config.toml
d_model = 640
n_head = 5
activation = "swiglu"
norm = "rmsnorm"
positions = "rope"
rope_base = 10000.0
qk_norm = true
tie_embeddings = false
init_std_qkv = 0.0165
final_lr_fraction = 0.0
train_tokens = 736500000
MLP neurons of a small language model. Each row is named by its layer, matrix (gate and up: input weights; down: output weights) and neuron, and shows model dimensions 320-447. Each number is 200 + 30 x the weight over its row's rms, rounded and kept within 0 to 999. A neuron's up and down rows have the sign that makes its largest values positive.
After each neuron's rows, "raises" lists the tokens whose logits its output raises most directly, leaving later layers aside.

L9.gate685,186,177,188,214,191,136,201,207,170,112,173,193,214,184,247,251,245,256,225,186,179,244,193,219,238,182,172,173,201,194,183,168,251,200,196,250,232,248,208,171,207,158,286,165,155,204,141,180,200,167,212,212,199,203,203,197,218,231,189,161,173,214,172,175,195,213,224,244,151,208,210,222,144,226,206,177,218,185,222,243,237,211,245,175,156,203,197,204,188,165,235,231,203,118,200,182,247,219,204,184,255,213,220,216,168,230,200,218,183,178,114,211,167,147,247,178,188,160,242,149,232,194,200,138,187,201,202,189
L9.up685,147,154,217,201,211,206,228,219,216,182,195,194,169,238,209,223,196,250,222,218,240,232,181,176,184,206,176,181,209,143,219,230,195,157,188,212,129,164,211,136,248,248,283,236,204,164,177,171,251,221,129,188,170,199,226,195,205,189,178,142,154,235,205,180,190,215,192,217,163,201,216,238,196,188,214,204,189,177,162,269,152,197,138,227,188,139,229,213,136,241,244,169,200,164,154,180,199,238,161,175,226,235,192,254,167,224,178,203,224,186,208,177,215,230,170,145,164,125,208,235,175,188,171,213,224,196,193,170
L9.down685,218,183,213,210,212,194,219,207,241,6,157,223,272,174,164,216,252,188,184,154,207,184,193,183,204,189,173,181,177,230,149,163,228,234,220,211,270,203,190,218,238,197,188,155,222,239,209,201,225,246,223,288,229,191,178,164,248,148,194,232,191,173,147,210,164,158,161,200,244,172,201,203,171,174,219,223,143,173,217,248,201,228,201,180,271,192,151,215,240,188,210,165,264,191,190,265,225,178,259,200,185,145,203,161,240,171,211,238,210,196,223,172,219,195,210,220,205,201,173,187,239,194,216,148,204,202,157,200
raises: " this", " eventually", " studying", " subsequently", " finally"

L5.gate1250,185,187,233,208,179,238,183,198,226,213,225,208,225,201,174,206,171,191,226,158,188,164,198,206,237,194,191,217,201,206,144,194,282,159,177,163,189,158,208,153,222,237,194,215,251,218,272,179,163,221,230,182,197,183,189,153,212,163,231,168,171,206,201,181,195,190,233,216,191,229,243,223,231,172,158,243,159,207,224,199,214,200,205,264,265,205,250,245,214,185,204,223,205,196,198,190,195,204,238,265,206,226,170,190,215,249,218,240,231,155,251,230,143,181,211,180,189,211,213,180,211,223,213,193,241,188,198,187
L5.up1250,159,225,197,168,214,158,215,242,219,199,199,228,200,169,201,188,148,218,146,181,166,204,177,180,186,182,225,143,175,260,223,159,264,195,209,206,203,216,201,180,186,210,222,199,213,227,231,233,192,220,235,219,201,195,222,172,181,159,208,244,251,193,182,152,151,179,183,176,207,143,229,188,178,185,193,244,183,173,270,193,200,201,189,219,191,215,159,249,201,212,177,224,221,271,218,174,160,222,179,265,225,213,217,181,174,240,193,207,244,179,179,170,220,223,222,142,241,190,175,206,260,234,218,222,211,211,207,101
L5.down1250,142,235,190,167,211,233,158,187,111,219,162,197,193,208,212,182,164,253,152,255,157,222,176,169,144,157,247,178,181,184,164,173,223,215,201,204,179,233,256,180,196,214,232,214,210,197,133,194,210,180,220,187,178,242,144,188,229,208,229,205,232,206,201,198,195,192,188,239,180,192,211,203,210,226,236,196,181,225,165,234,206,182,193,178,181,195,232,225,239,211,210,251,200,222,216,178,210,246,247,197,197,194,220,180,193,232,153,171,189,212,228,227,256,184,217,213,151,195,226,238,234,212,251,168,213,159,216,234
raises: "eat", "ef", "vision", "x", "eg"

L10.gate889,174,191,175,151,222,255,203,177,185,219,245,215,181,194,156,187,242,205,191,201,194,198,197,185,177,190,235,197,193,244,235,201,229,165,194,188,179,214,202,211,142,188,230,211,153,177,240,207,174,244,241,193,179,204,213,212,215,207,211,206,219,210,206,144,299,221,188,163,236,200,257,171,226,206,208,228,155,197,182,265,230,192,214,216,196,202,206,189,161,209,189,232,228,232,223,267,155,165,209,174,166,221,164,164,157,183,242,215,233,246,172,188,223,254,215,247,152,221,236,209,192,148,196,145,231,227,258,224
L10.up889,172,208,126,218,238,168,168,178,227,198,163,220,166,192,185,233,189,199,192,194,176,227,165,170,270,240,221,230,241,250,209,190,177,147,201,225,216,205,214,166,136,191,182,153,158,179,204,215,188,181,221,224,134,212,215,180,157,189,200,178,210,163,181,156,231,169,151,180,212,182,176,184,200,157,201,204,237,155,180,207,208,225,227,215,156,164,159,201,218,213,145,189,175,228,227,282,184,112,226,201,211,158,154,191,147,161,203,235,250,211,221,206,216,195,179,166,171,243,98,239,188,163,220,226,197,210,239,209
L10.down889,200,220,214,177,213,204,215,243,179,150,234,184,208,177,194,206,203,202,216,186,249,253,253,224,211,198,217,217,151,233,197,195,221,195,170,246,183,215,163,227,191,176,222,213,149,201,189,211,224,235,172,196,212,198,184,161,198,197,214,205,194,153,312,175,227,253,187,193,158,187,225,240,167,199,202,165,167,238,177,193,222,206,179,196,162,184,203,188,177,149,190,253,203,205,212,202,217,97,149,191,198,200,154,226,235,171,211,188,201,215,199,202,181,197,178,166,253,202,193,225,187,242,166,234,189,129,204,117
raises: " whilst", " when", " while", " during", " throughout"

L10.gate247,237,198,178,158,142,197,234,213,224,217,207,169,178,179,216,202,185,226,215,179,199,194,154,153,178,186,216,200,163,205,228,145,233,168,195,181,168,204,171,195,152,198,217,188,199,146,188,236,270,222,231,136,193,191,252,203,220,144,214,200,156,173,156,205,194,196,193,168,243,191,249,213,115,178,194,159,157,173,223,179,167,192,194,140,209,185,205,182,192,213,213,153,208,241,179,185,258,164,226,191,198,196,231,168,241,217,237,197,154,193,198,274,207,184,223,198,199,238,190,219,164,162,203,196,191,182,220,157
L10.up247,226,179,190,164,212,192,235,183,217,183,147,194,138,223,219,222,255,185,160,244,141,224,230,172,139,167,254,162,233,214,229,206,220,257,196,255,209,191,186,185,155,192,234,228,180,142,218,197,243,273,214,251,162,166,247,274,218,169,210,208,145,100,125,181,232,287,226,236,176,199,151,241,166,222,199,189,227,181,237,180,208,148,159,148,235,235,194,183,170,174,186,230,204,255,197,148,200,186,206,245,218,121,204,150,204,210,172,168,198,186,203,245,225,223,210,203,262,187,209,230,182,220,192,230,222,159,211,195
L10.down247,215,182,163,160,154,175,178,231,153,206,189,202,187,175,233,236,188,217,200,190,215,170,165,214,183,157,154,157,108,226,257,256,230,197,173,219,218,195,251,234,218,221,183,159,208,194,239,257,194,181,193,170,155,190,210,112,206,244,213,182,196,159,192,211,208,208,206,212,212,194,202,205,162,148,197,196,205,241,181,152,190,171,207,166,176,168,146,183,178,207,199,208,211,233,187,193,232,159,170,184,226,187,232,190,235,179,216,253,254,251,185,227,210,245,168,190,211,228,164,224,174,203,239,221,216,168,167,199
raises: " fall", " aut", " summer", " end", " Fall"

L10.gate980,169,191,156,197,184,166,206,233,209,192,204,179,285,230,193,197,196,183,216,172,221,215,178,160,172,226,220,135,182,149,164,209,200,180,156,160,146,155,234,208,231,172,217,212,152,175,208,196,208,176,123,247,208,199,214,204,222,193,193,115,229,213,191,204,203,175,204,200,222,195,234,207,217,168,175,179,190,218,198,171,223,190,158,170,236,187,208,193,177,194,219,177,198,210,183,191,205,191,178,189,187,176,185,206,214,198,203,184,190,185,146,207,209,213,195,247,174,192,217,197,207,191,176,228,192,181,164,179
L10.up980,205,207,214,155,202,185,220,189,247,193,214,170,188,217,164,151,223,198,191,228,208,182,192,203,237,151,234,191,189,237,151,151,213,191,200,261,160,170,229,205,214,221,265,197,177,216,213,219,205,205,158,224,184,174,242,204,202,203,226,184,226,156,172,250,232,196,155,200,182,144,223,225,227,191,203,165,287,215,152,224,164,131,169,167,182,210,171,219,164,183,184,227,192,211,204,204,218,190,233,195,198,243,143,117,217,211,173,182,207,192,240,193,158,200,239,156,207,172,229,193,178,181,193,206,132,148,188,209
L10.down980,203,175,194,165,185,200,199,252,197,196,166,278,195,197,214,150,163,192,178,236,220,203,246,207,312,199,224,151,233,176,190,192,183,257,217,170,215,221,186,215,199,218,184,214,197,183,239,186,192,208,186,194,188,185,164,242,258,246,200,141,182,201,187,222,168,200,193,180,231,192,216,167,150,167,172,218,190,165,136,184,199,174,254,192,175,226,193,235,260,206,231,206,201,205,231,191,198,142,193,132,162,223,245,154,208,172,201,202,248,195,207,197,180,238,226,206,193,225,177,173,180,203,207,171,189,302,230,221
raises: "so", "arian", "ants", "idae", "ans"

L9.gate431,160,208,215,162,211,215,147,208,210,187,218,190,165,232,210,211,186,185,184,178,218,164,163,205,182,174,190,179,239,192,202,281,173,206,191,121,229,179,203,222,205,201,184,158,177,170,189,208,237,175,192,222,162,188,200,194,181,158,195,245,190,237,248,171,216,200,240,210,209,196,158,219,162,181,175,229,180,223,201,228,215,175,191,212,216,153,248,170,182,251,183,183,210,183,165,209,214,237,191,237,214,179,193,147,142,264,197,213,231,186,200,182,225,258,164,197,223,184,228,198,176,187,194,166,172,211,217,219
L9.up431,158,152,216,186,228,233,173,222,143,143,186,224,245,237,167,143,165,201,193,171,205,222,147,196,207,171,196,220,199,183,183,177,148,208,203,153,234,232,218,220,192,183,152,253,172,185,163,196,234,206,162,197,179,210,244,211,181,170,209,210,230,218,229,136,217,180,227,232,220,199,221,220,157,191,176,199,208,164,202,223,165,207,146,188,151,200,170,184,215,215,190,173,208,199,169,167,174,228,183,221,183,166,211,198,213,214,180,203,201,160,223,175,253,226,169,174,203,226,217,200,185,207,192,261,203,201,218,192
L9.down431,189,180,169,160,201,194,172,269,184,215,176,231,152,166,189,238,214,264,168,211,174,222,202,216,130,198,236,198,195,213,230,136,255,226,201,205,191,203,163,156,258,166,179,186,219,173,192,172,235,158,198,215,180,227,158,190,170,194,227,181,188,241,206,148,190,176,197,212,199,164,198,198,151,230,182,228,206,231,202,177,149,131,229,173,129,179,197,206,163,251,197,186,194,263,205,164,209,212,174,192,214,250,170,242,132,190,260,161,206,159,250,196,180,235,190,236,185,216,128,234,209,195,182,175,190,209,120,164
raises: "ption", "ited", "ison", "ect", "pt"

L10.gate548,155,195,183,193,179,194,158,216,207,198,245,197,197,192,212,238,201,193,231,165,194,168,157,179,209,242,180,150,228,171,236,189,232,221,257,195,215,192,204,277,221,206,228,216,189,236,233,220,173,229,252,227,224,168,258,177,195,200,275,221,148,247,192,230,215,213,192,228,195,206,198,181,211,247,193,219,205,221,200,194,259,209,190,151,241,147,269,222,213,205,247,184,184,182,251,208,194,154,208,202,200,214,219,227,211,133,177,253,189,268,191,264,209,206,226,195,210,195,123,235,189,194,225,171,253,231,200,172
L10.up548,231,154,152,191,183,201,172,196,182,209,176,204,175,178,212,200,192,235,271,180,214,199,230,235,232,218,201,145,226,186,199,165,187,196,197,160,199,162,270,162,166,238,207,186,220,168,221,203,223,226,180,200,223,210,233,211,186,206,224,216,190,219,173,224,180,225,230,239,174,244,177,200,192,250,157,237,171,224,161,232,178,209,193,137,208,201,182,193,199,190,206,191,235,227,236,197,191,296,161,191,193,170,235,235,203,210,227,205,190,225,199,169,194,196,233,213,191,150,165,203,205,206,274,247,175,233,155,143
L10.down548,251,200,178,211,197,177,216,167,172,175,207,192,167,241,216,157,160,212,204,208,214,192,176,206,244,226,185,200,189,289,213,198,212,192,185,152,231,193,190,214,221,195,157,217,212,238,180,185,173,241,221,232,214,208,200,247,170,196,187,223,168,198,242,223,190,141,257,164,180,218,236,154,279,170,219,201,165,170,203,174,210,251,211,199,162,163,185,174,226,264,157,207,254,174,236,162,204,271,200,160,211,205,217,186,220,247,274,172,191,168,162,176,283,233,226,235,207,185,234,197,234,243,186,173,178,201,221,193
raises: " mi", " km", " block", "weight", "agan"

L10.gate1107,183,212,173,208,223,187,233,186,218,181,192,200,213,189,187,201,197,199,166,216,165,204,257,213,223,214,217,135,121,211,209,210,140,199,168,253,179,209,166,227,195,243,209,153,167,204,252,189,273,207,256,224,168,192,207,226,224,200,172,172,136,161,184,223,175,186,198,209,172,174,221,211,247,219,172,232,199,247,245,180,223,189,191,240,220,193,194,157,230,200,264,160,163,203,223,150,227,211,234,180,203,191,229,240,228,171,131,184,181,207,196,136,229,140,208,176,196,168,194,249,260,174,209,153,210,156,208,209
L10.up1107,189,165,156,168,187,226,183,188,211,162,203,201,213,170,174,208,170,244,149,182,202,249,156,199,185,185,221,184,140,178,244,192,178,214,187,199,175,170,250,176,192,130,228,232,222,224,171,159,149,216,172,208,173,207,186,168,203,191,231,206,183,179,155,162,184,167,178,250,203,169,214,171,201,202,183,231,158,198,175,234,277,252,195,227,174,206,170,203,228,214,248,169,140,208,274,185,211,222,154,226,225,213,212,234,193,227,160,198,176,171,200,178,196,162,170,207,222,172,222,180,234,257,264,240,190,236,186,171
L10.down1107,165,181,187,204,194,190,206,161,209,264,220,226,174,217,224,205,250,163,201,227,190,228,230,208,289,218,203,184,185,187,158,181,231,160,201,224,226,188,167,190,195,203,206,198,195,159,184,161,229,231,237,191,191,229,233,225,210,238,149,161,170,232,199,216,205,233,172,174,189,172,192,230,246,265,209,204,239,260,192,172,200,185,231,221,188,228,158,195,224,218,236,218,221,121,219,159,191,178,212,269,160,186,161,235,216,224,213,183,231,217,229,210,188,180,182,217,211,213,153,220,243,204,203,251,189,186,197,246
raises: "se", "por", "ub", "ory", "ely"

L10.gate608,251,237,207,235,177,190,205,242,189,219,197,184,191,251,230,188,194,185,209,209,279,190,220,235,230,206,174,215,221,217,188,218,209,172,170,217,212,220,208,239,211,192,239,230,154,220,221,182,222,265,199,226,228,267,194,221,166,225,214,222,204,211,170,160,216,146,187,158,187,174,178,180,227,192,191,194,180,209,216,185,201,184,160,174,164,197,167,209,219,215,175,198,210,198,253,200,170,204,183,147,200,140,200,217,186,223,153,146,165,138,202,186,189,231,211,203,205,211,229,219,173,194,235,168,172,256,271,137
L10.up608,243,232,214,207,172,183,131,156,236,215,203,145,158,216,278,181,184,183,201,182,241,213,174,220,234,190,194,151,210,216,220,246,225,208,249,179,194,206,146,209,183,164,210,221,171,214,185,169,195,203,240,165,205,174,225,196,185,195,206,195,173,204,242,213,182,155,229,152,205,146,246,205,207,187,197,184,135,183,199,235,184,175,182,172,192,164,237,227,191,198,197,209,201,162,189,172,212,197,159,183,190,222,184,192,183,210,166,131,238,134,176,201,210,203,201,198,237,193,228,194,188,225,165,217,153,214,234,144
L10.down608,214,181,259,140,168,200,155,163,172,181,201,227,168,210,210,165,216,241,215,165,237,143,157,204,207,179,221,214,288,151,177,232,149,221,199,234,197,170,209,238,189,218,175,155,193,219,190,201,251,208,168,196,183,196,209,252,187,211,185,187,163,181,152,196,150,205,212,182,175,197,227,191,280,209,239,202,179,225,159,203,172,213,197,222,203,222,198,210,187,205,158,228,161,158,223,223,225,140,253,202,195,173,141,226,233,215,158,142,168,191,176,265,216,201,174,189,211,170,244,240,196,155,185,212,179,189,222,171
raises: " basketball", " tennis", " football", " Baseball", " baseball"

L10.gate360,167,224,216,197,227,183,170,171,221,224,216,235,200,194,214,202,193,156,150,217,217,201,201,224,220,234,181,179,251,149,222,198,180,183,207,200,221,220,153,218,172,194,134,151,222,163,229,220,243,168,221,203,221,218,228,207,206,202,208,169,180,175,180,172,232,195,215,237,196,200,215,183,181,239,259,123,194,171,191,183,216,221,173,152,285,186,257,191,181,179,192,241,184,211,222,245,233,228,228,196,179,162,199,190,205,180,205,144,173,224,221,238,202,188,212,179,230,128,187,196,180,211,207,215,214,233,163,219
L10.up360,174,170,162,220,228,228,174,228,187,184,160,212,193,190,238,221,205,253,143,179,189,229,191,191,215,209,247,158,212,163,140,166,236,214,209,123,203,161,203,200,195,229,250,210,225,275,216,146,241,191,153,205,244,224,223,207,191,205,230,193,180,222,231,238,190,188,245,162,196,195,209,279,202,211,176,220,180,193,163,137,196,191,219,220,199,202,213,210,225,219,185,256,199,251,220,226,211,187,168,184,182,242,217,222,176,208,202,238,189,239,230,200,178,202,166,208,143,170,179,213,174,228,149,209,192,220,268,202
L10.down360,175,259,185,221,182,244,208,232,183,179,218,179,171,198,212,243,152,168,218,194,184,196,225,213,201,207,211,155,253,153,170,211,173,203,197,246,207,208,149,145,237,203,223,158,186,218,245,208,187,213,238,253,219,219,193,210,243,171,219,167,224,152,221,214,233,246,137,205,201,236,172,228,214,218,186,182,230,193,212,195,137,237,192,259,203,202,150,229,178,236,188,209,223,229,231,196,202,203,243,204,232,178,197,223,225,198,218,152,235,184,203,160,223,139,185,252,232,199,169,188,185,237,201,163,202,174,181,211
raises: "ort", "ear", "ber", "down", "urch"

L10.gate524,212,186,254,196,206,176,191,246,210,214,236,226,241,235,138,198,234,221,177,221,108,211,210,215,174,208,203,210,221,195,193,183,182,239,194,215,176,178,189,155,238,170,186,151,204,182,184,217,203,256,171,226,210,160,169,225,210,175,181,200,221,167,291,195,279,191,231,220,202,226,150,202,264,226,155,215,171,244,147,184,178,239,271,174,217,181,214,203,225,209,193,243,225,203,152,171,175,169,183,176,215,164,188,209,235,171,179,149,196,191,222,168,223,158,196,210,183,273,197,226,207,204,220,132,199,216,215,164
L10.up524,186,143,224,226,234,240,186,248,197,197,179,220,230,233,204,174,235,212,251,243,179,245,218,210,149,225,208,191,194,226,185,144,147,227,146,223,179,241,196,251,188,193,203,210,225,179,170,246,221,220,184,221,285,249,198,232,154,210,200,206,185,217,196,255,228,179,218,160,191,190,228,230,198,197,192,213,209,207,169,212,224,181,219,202,262,127,184,174,167,261,236,270,232,172,199,211,184,171,164,127,133,150,176,248,223,210,197,125,229,196,180,166,199,252,160,206,209,224,197,173,180,175,223,146,157,227,197,200
L10.down524,201,237,211,236,231,256,165,236,210,81,188,214,215,164,171,172,214,148,173,182,209,227,208,247,170,123,217,196,196,199,178,185,254,178,182,178,204,224,179,182,196,200,224,220,173,175,176,224,192,255,205,261,195,201,143,216,192,225,182,219,195,212,191,210,210,178,257,178,218,182,222,228,230,193,203,218,245,206,181,155,225,204,172,175,149,189,165,181,239,195,177,163,246,171,194,227,144,155,190,153,236,207,196,191,196,223,196,205,201,226,231,218,210,184,216,245,221,179,218,220,187,210,182,214,208,233,275,164
raises: " ending", " prot", " assist", " ens", " causing"

L8.gate239,189,235,236,149,221,174,200,233,197,165,154,169,196,272,192,165,229,212,178,156,210,210,279,185,202,162,224,200,215,219,220,213,203,199,162,235,274,183,162,224,232,180,212,124,200,172,202,144,212,235,169,227,213,191,174,216,213,175,166,251,138,211,179,209,180,207,176,194,206,232,223,175,177,169,180,232,154,238,221,250,210,253,203,215,207,210,215,204,219,239,170,181,200,203,194,269,211,253,210,253,244,205,154,188,184,202,147,184,186,222,225,182,208,208,199,186,192,184,203,181,146,205,179,155,226,230,264,205
L8.up239,197,189,197,174,143,204,159,180,203,177,251,224,225,231,190,208,187,169,238,152,216,165,183,200,192,179,207,204,258,239,186,168,210,225,195,212,183,215,174,174,208,209,254,224,175,185,153,200,205,200,175,235,212,242,198,156,256,206,208,230,198,202,143,187,149,173,220,205,171,245,202,221,138,209,210,199,188,185,204,193,199,298,197,202,148,221,165,241,198,173,224,192,209,228,217,169,215,206,250,236,129,167,181,195,202,226,162,240,166,191,189,172,228,211,167,184,219,225,227,228,188,206,200,190,215,231,191,200
L8.down239,214,168,205,186,227,190,209,220,253,283,184,215,201,190,203,171,207,264,264,128,193,250,216,199,202,191,208,183,222,211,262,199,245,182,156,155,192,232,197,194,151,200,152,218,192,181,198,220,193,245,156,267,180,212,235,200,183,227,179,195,215,185,189,227,167,257,215,190,188,182,168,159,204,194,127,214,249,181,210,218,156,208,171,197,234,230,167,203,185,274,192,202,237,177,209,179,134,170,227,211,239,178,217,199,188,201,174,206,169,166,193,212,140,162,200,173,189,216,153,235,179,171,194,191,240,159,182,163
raises: "ared", "ased", "ases", "ev", "vel"

L10.gate294,191,203,154,196,185,177,145,194,198,205,225,225,243,186,152,127,165,222,212,201,177,218,176,213,214,216,165,165,185,176,229,193,189,144,246,199,237,180,232,202,236,245,163,191,212,172,186,276,163,178,168,232,214,205,237,222,160,152,191,156,173,155,201,150,289,284,243,150,177,234,168,190,231,206,193,202,215,166,170,162,209,213,208,162,197,178,217,202,173,212,182,231,191,188,163,206,170,246,181,192,197,134,203,282,190,183,233,172,235,193,141,118,213,144,157,130,235,229,182,243,179,205,249,165,248,230,210,185
L10.up294,207,152,183,153,189,180,190,248,194,240,196,216,174,252,133,198,191,190,207,190,206,232,241,200,256,185,168,217,204,144,158,223,175,212,238,169,192,198,163,192,219,238,179,120,207,222,203,243,202,222,197,196,204,125,223,216,209,207,209,245,183,188,182,167,175,206,156,136,184,209,224,182,242,176,203,159,184,183,195,244,242,206,197,175,212,212,176,247,213,204,284,223,201,191,182,216,197,191,213,204,226,163,180,217,180,197,245,167,133,207,173,224,168,174,149,192,207,247,179,197,235,170,235,248,245,226,210,177
L10.down294,185,148,194,205,145,162,232,205,225,251,160,212,207,207,178,192,168,222,167,216,216,214,236,202,239,207,179,181,219,208,225,216,206,156,211,163,243,179,209,206,203,197,143,256,230,156,183,210,187,180,237,159,224,236,232,223,218,206,208,176,185,208,207,198,210,149,167,248,162,194,185,154,166,144,195,167,221,238,160,217,169,233,247,186,188,183,186,163,233,188,252,180,218,169,167,185,177,204,221,260,219,156,204,216,217,144,232,176,196,186,239,145,207,197,203,226,207,217,180,230,191,258,219,222,206,166,234,204
raises: "ence", ".m", " pm", ".M", "az"

L10.gate104,224,166,224,189,169,224,238,242,188,235,204,213,194,231,158,221,189,163,231,188,213,215,202,200,207,217,187,188,214,198,161,191,185,201,203,186,195,214,166,174,212,244,209,169,158,229,158,208,162,236,195,224,217,200,186,250,209,246,162,175,185,159,227,187,215,189,195,164,245,190,193,207,193,244,251,259,229,170,136,211,231,207,229,205,111,202,179,235,208,131,205,220,218,213,203,174,188,193,193,204,225,240,198,189,196,174,203,157,248,274,195,162,171,169,179,218,214,174,157,183,222,223,182,192,197,193,254,221
L10.up104,242,212,189,185,144,157,207,199,199,204,210,220,224,197,188,213,208,178,239,223,187,200,226,179,206,221,180,205,182,280,231,207,178,193,176,164,209,205,238,219,215,242,214,212,174,198,209,202,226,182,188,248,206,230,223,185,200,243,204,207,193,195,232,181,166,197,156,177,176,206,209,184,135,213,198,174,165,233,209,152,203,172,173,205,237,184,130,182,205,183,182,124,232,210,124,226,152,191,201,185,186,224,232,186,236,180,209,204,139,219,183,246,205,194,201,185,193,162,193,241,214,193,251,207,110,202,256,262
L10.down104,215,213,143,234,215,229,205,192,184,245,161,194,196,165,195,198,221,172,201,200,158,198,202,195,221,151,166,183,199,216,227,216,175,214,211,189,197,160,197,205,192,164,193,203,184,191,230,199,222,214,231,198,250,168,187,256,177,179,179,156,199,196,192,179,215,206,245,196,193,184,194,195,154,267,169,204,213,238,188,222,235,209,170,175,192,202,190,119,256,193,203,236,209,146,200,197,196,198,140,198,192,214,195,215,199,165,214,178,246,234,239,204,196,173,217,246,188,201,229,199,188,166,164,178,192,202,181,175
raises: "ho", "ha", "ade", "hes", "h"

L7.gate705,209,173,205,170,167,193,194,217,213,182,227,199,201,203,181,199,264,225,217,174,184,194,199,192,247,157,184,235,214,202,249,198,209,243,201,173,230,187,178,211,221,163,189,213,145,164,192,237,218,197,190,202,206,172,233,223,183,224,126,184,206,247,220,230,172,200,190,235,165,204,204,212,180,213,249,205,195,232,183,290,163,209,165,218,196,198,151,191,181,169,156,175,220,162,187,195,259,167,217,131,206,201,229,199,181,182,232,223,150,230,175,142,180,215,253,217,110,235,201,190,237,201,242,231,146,229,216,207
L7.up705,229,211,186,221,189,156,230,205,208,186,231,257,213,191,221,150,202,161,179,186,217,165,235,230,210,183,204,226,188,238,184,177,185,242,183,205,243,223,174,223,132,204,192,185,237,229,209,186,208,197,235,184,234,107,179,159,246,153,223,167,187,199,239,203,172,231,225,258,185,95,168,152,231,202,198,206,191,163,219,228,165,269,218,205,196,204,269,174,221,185,160,186,248,172,257,183,253,216,154,215,226,180,173,256,160,186,182,182,204,238,211,157,179,185,196,214,221,200,152,218,206,209,174,197,188,195,158,153
L7.down705,127,139,184,215,198,217,196,221,211,232,243,194,250,180,232,241,183,197,183,243,156,202,185,236,153,244,200,193,216,227,229,211,152,207,196,258,218,181,149,176,197,223,242,217,212,144,205,185,195,229,182,237,214,168,183,190,204,221,212,218,203,250,210,221,166,185,190,217,188,213,242,164,223,148,225,267,204,218,249,203,173,192,208,170,211,235,205,179,200,209,195,214,182,220,191,218,220,200,110,188,215,179,258,225,199,235,201,224,225,207,179,144,210,234,182,196,203,215,193,159,203,185,206,185,174,213,258,173
raises: "ements", "ed", "ement", "ore", "ater"

L10.gate738,184,191,263,235,185,167,256,195,280,257,190,205,206,219,215,259,170,193,178,241,212,204,218,169,163,219,153,205,222,143,168,280,204,172,211,201,203,164,173,196,198,270,173,206,206,189,198,161,231,240,238,207,136,273,252,199,162,149,200,200,206,247,184,210,207,207,197,216,170,216,183,211,177,204,170,259,266,225,135,195,224,152,206,191,212,187,250,198,151,183,186,182,138,167,157,188,237,221,202,211,203,235,217,238,187,179,174,231,172,167,153,205,196,161,217,168,222,179,275,197,182,192,176,220,198,223,229,141
L10.up738,211,181,177,243,190,197,202,219,238,207,208,233,248,236,243,222,190,274,177,237,192,162,217,182,176,207,201,166,185,169,139,240,191,154,209,241,198,171,142,222,204,191,190,186,215,199,188,181,235,255,205,168,164,173,250,225,178,175,212,201,211,254,156,159,212,243,211,244,171,174,183,168,194,246,217,252,213,205,204,232,213,221,213,161,192,238,201,216,173,189,164,180,195,191,186,195,241,256,171,200,239,230,192,198,226,216,152,236,167,194,183,206,248,165,203,174,162,220,221,241,172,167,184,209,226,213,216,136
L10.down738,209,208,171,241,185,181,215,147,164,188,207,210,216,179,183,192,193,232,185,191,223,248,170,183,188,204,216,145,203,177,214,183,242,189,178,180,217,180,224,237,233,255,199,246,174,186,169,216,243,224,206,216,246,189,172,143,175,227,172,178,166,201,205,175,202,160,140,224,179,255,223,209,185,180,176,211,186,211,173,207,188,220,229,208,229,185,232,173,213,131,207,132,233,164,179,226,209,193,240,199,226,205,165,206,211,185,251,163,218,266,187,213,209,223,256,178,222,186,199,195,232,197,227,210,160,111,292,200
raises: "ly", " rapidly", "ner", " consider", " among"

L8.gate330,170,166,203,174,230,224,225,195,267,182,237,201,190,186,230,198,160,197,169,141,127,182,219,238,255,246,241,127,237,201,216,221,181,181,148,179,208,225,260,204,222,227,190,226,210,180,253,206,199,231,245,186,194,205,212,223,205,231,170,244,196,181,241,235,186,208,221,225,213,197,192,193,251,215,187,255,170,187,219,230,204,236,175,229,196,216,187,243,263,220,204,216,163,194,226,231,187,182,173,146,238,140,192,202,192,193,198,241,206,206,220,164,215,171,176,155,229,196,114,201,191,209,172,223,168,135,167,169
L8.up330,166,186,201,182,236,206,188,201,183,223,235,247,195,206,200,205,147,204,276,227,211,175,154,264,255,236,165,214,233,172,152,206,166,234,203,214,189,183,260,193,192,274,194,191,193,169,214,159,208,164,298,252,180,190,172,199,185,228,199,141,193,184,191,175,211,249,203,175,196,204,202,126,207,200,178,239,186,195,197,229,272,257,226,251,174,180,210,176,223,207,202,123,163,201,181,190,180,226,191,192,260,183,233,225,162,181,209,206,220,260,185,180,213,190,198,216,239,185,217,232,155,245,170,173,165,215,169,175
L8.down330,180,217,164,185,259,207,264,168,162,261,159,196,249,173,228,227,198,198,212,249,220,192,223,220,179,180,247,181,210,192,202,138,219,177,188,166,198,186,205,190,181,201,190,277,227,141,255,217,168,189,220,210,192,154,230,283,215,176,227,148,142,228,137,167,215,174,240,223,223,194,177,184,217,141,183,238,174,222,222,200,194,232,237,220,192,148,147,229,239,182,220,251,243,205,195,177,164,258,183,188,206,228,146,148,221,198,228,166,260,167,214,274,257,198,242,187,214,201,202,162,191,202,182,203,184,163,186,204
raises: "ang", "ui", "uo", "ong", "uan"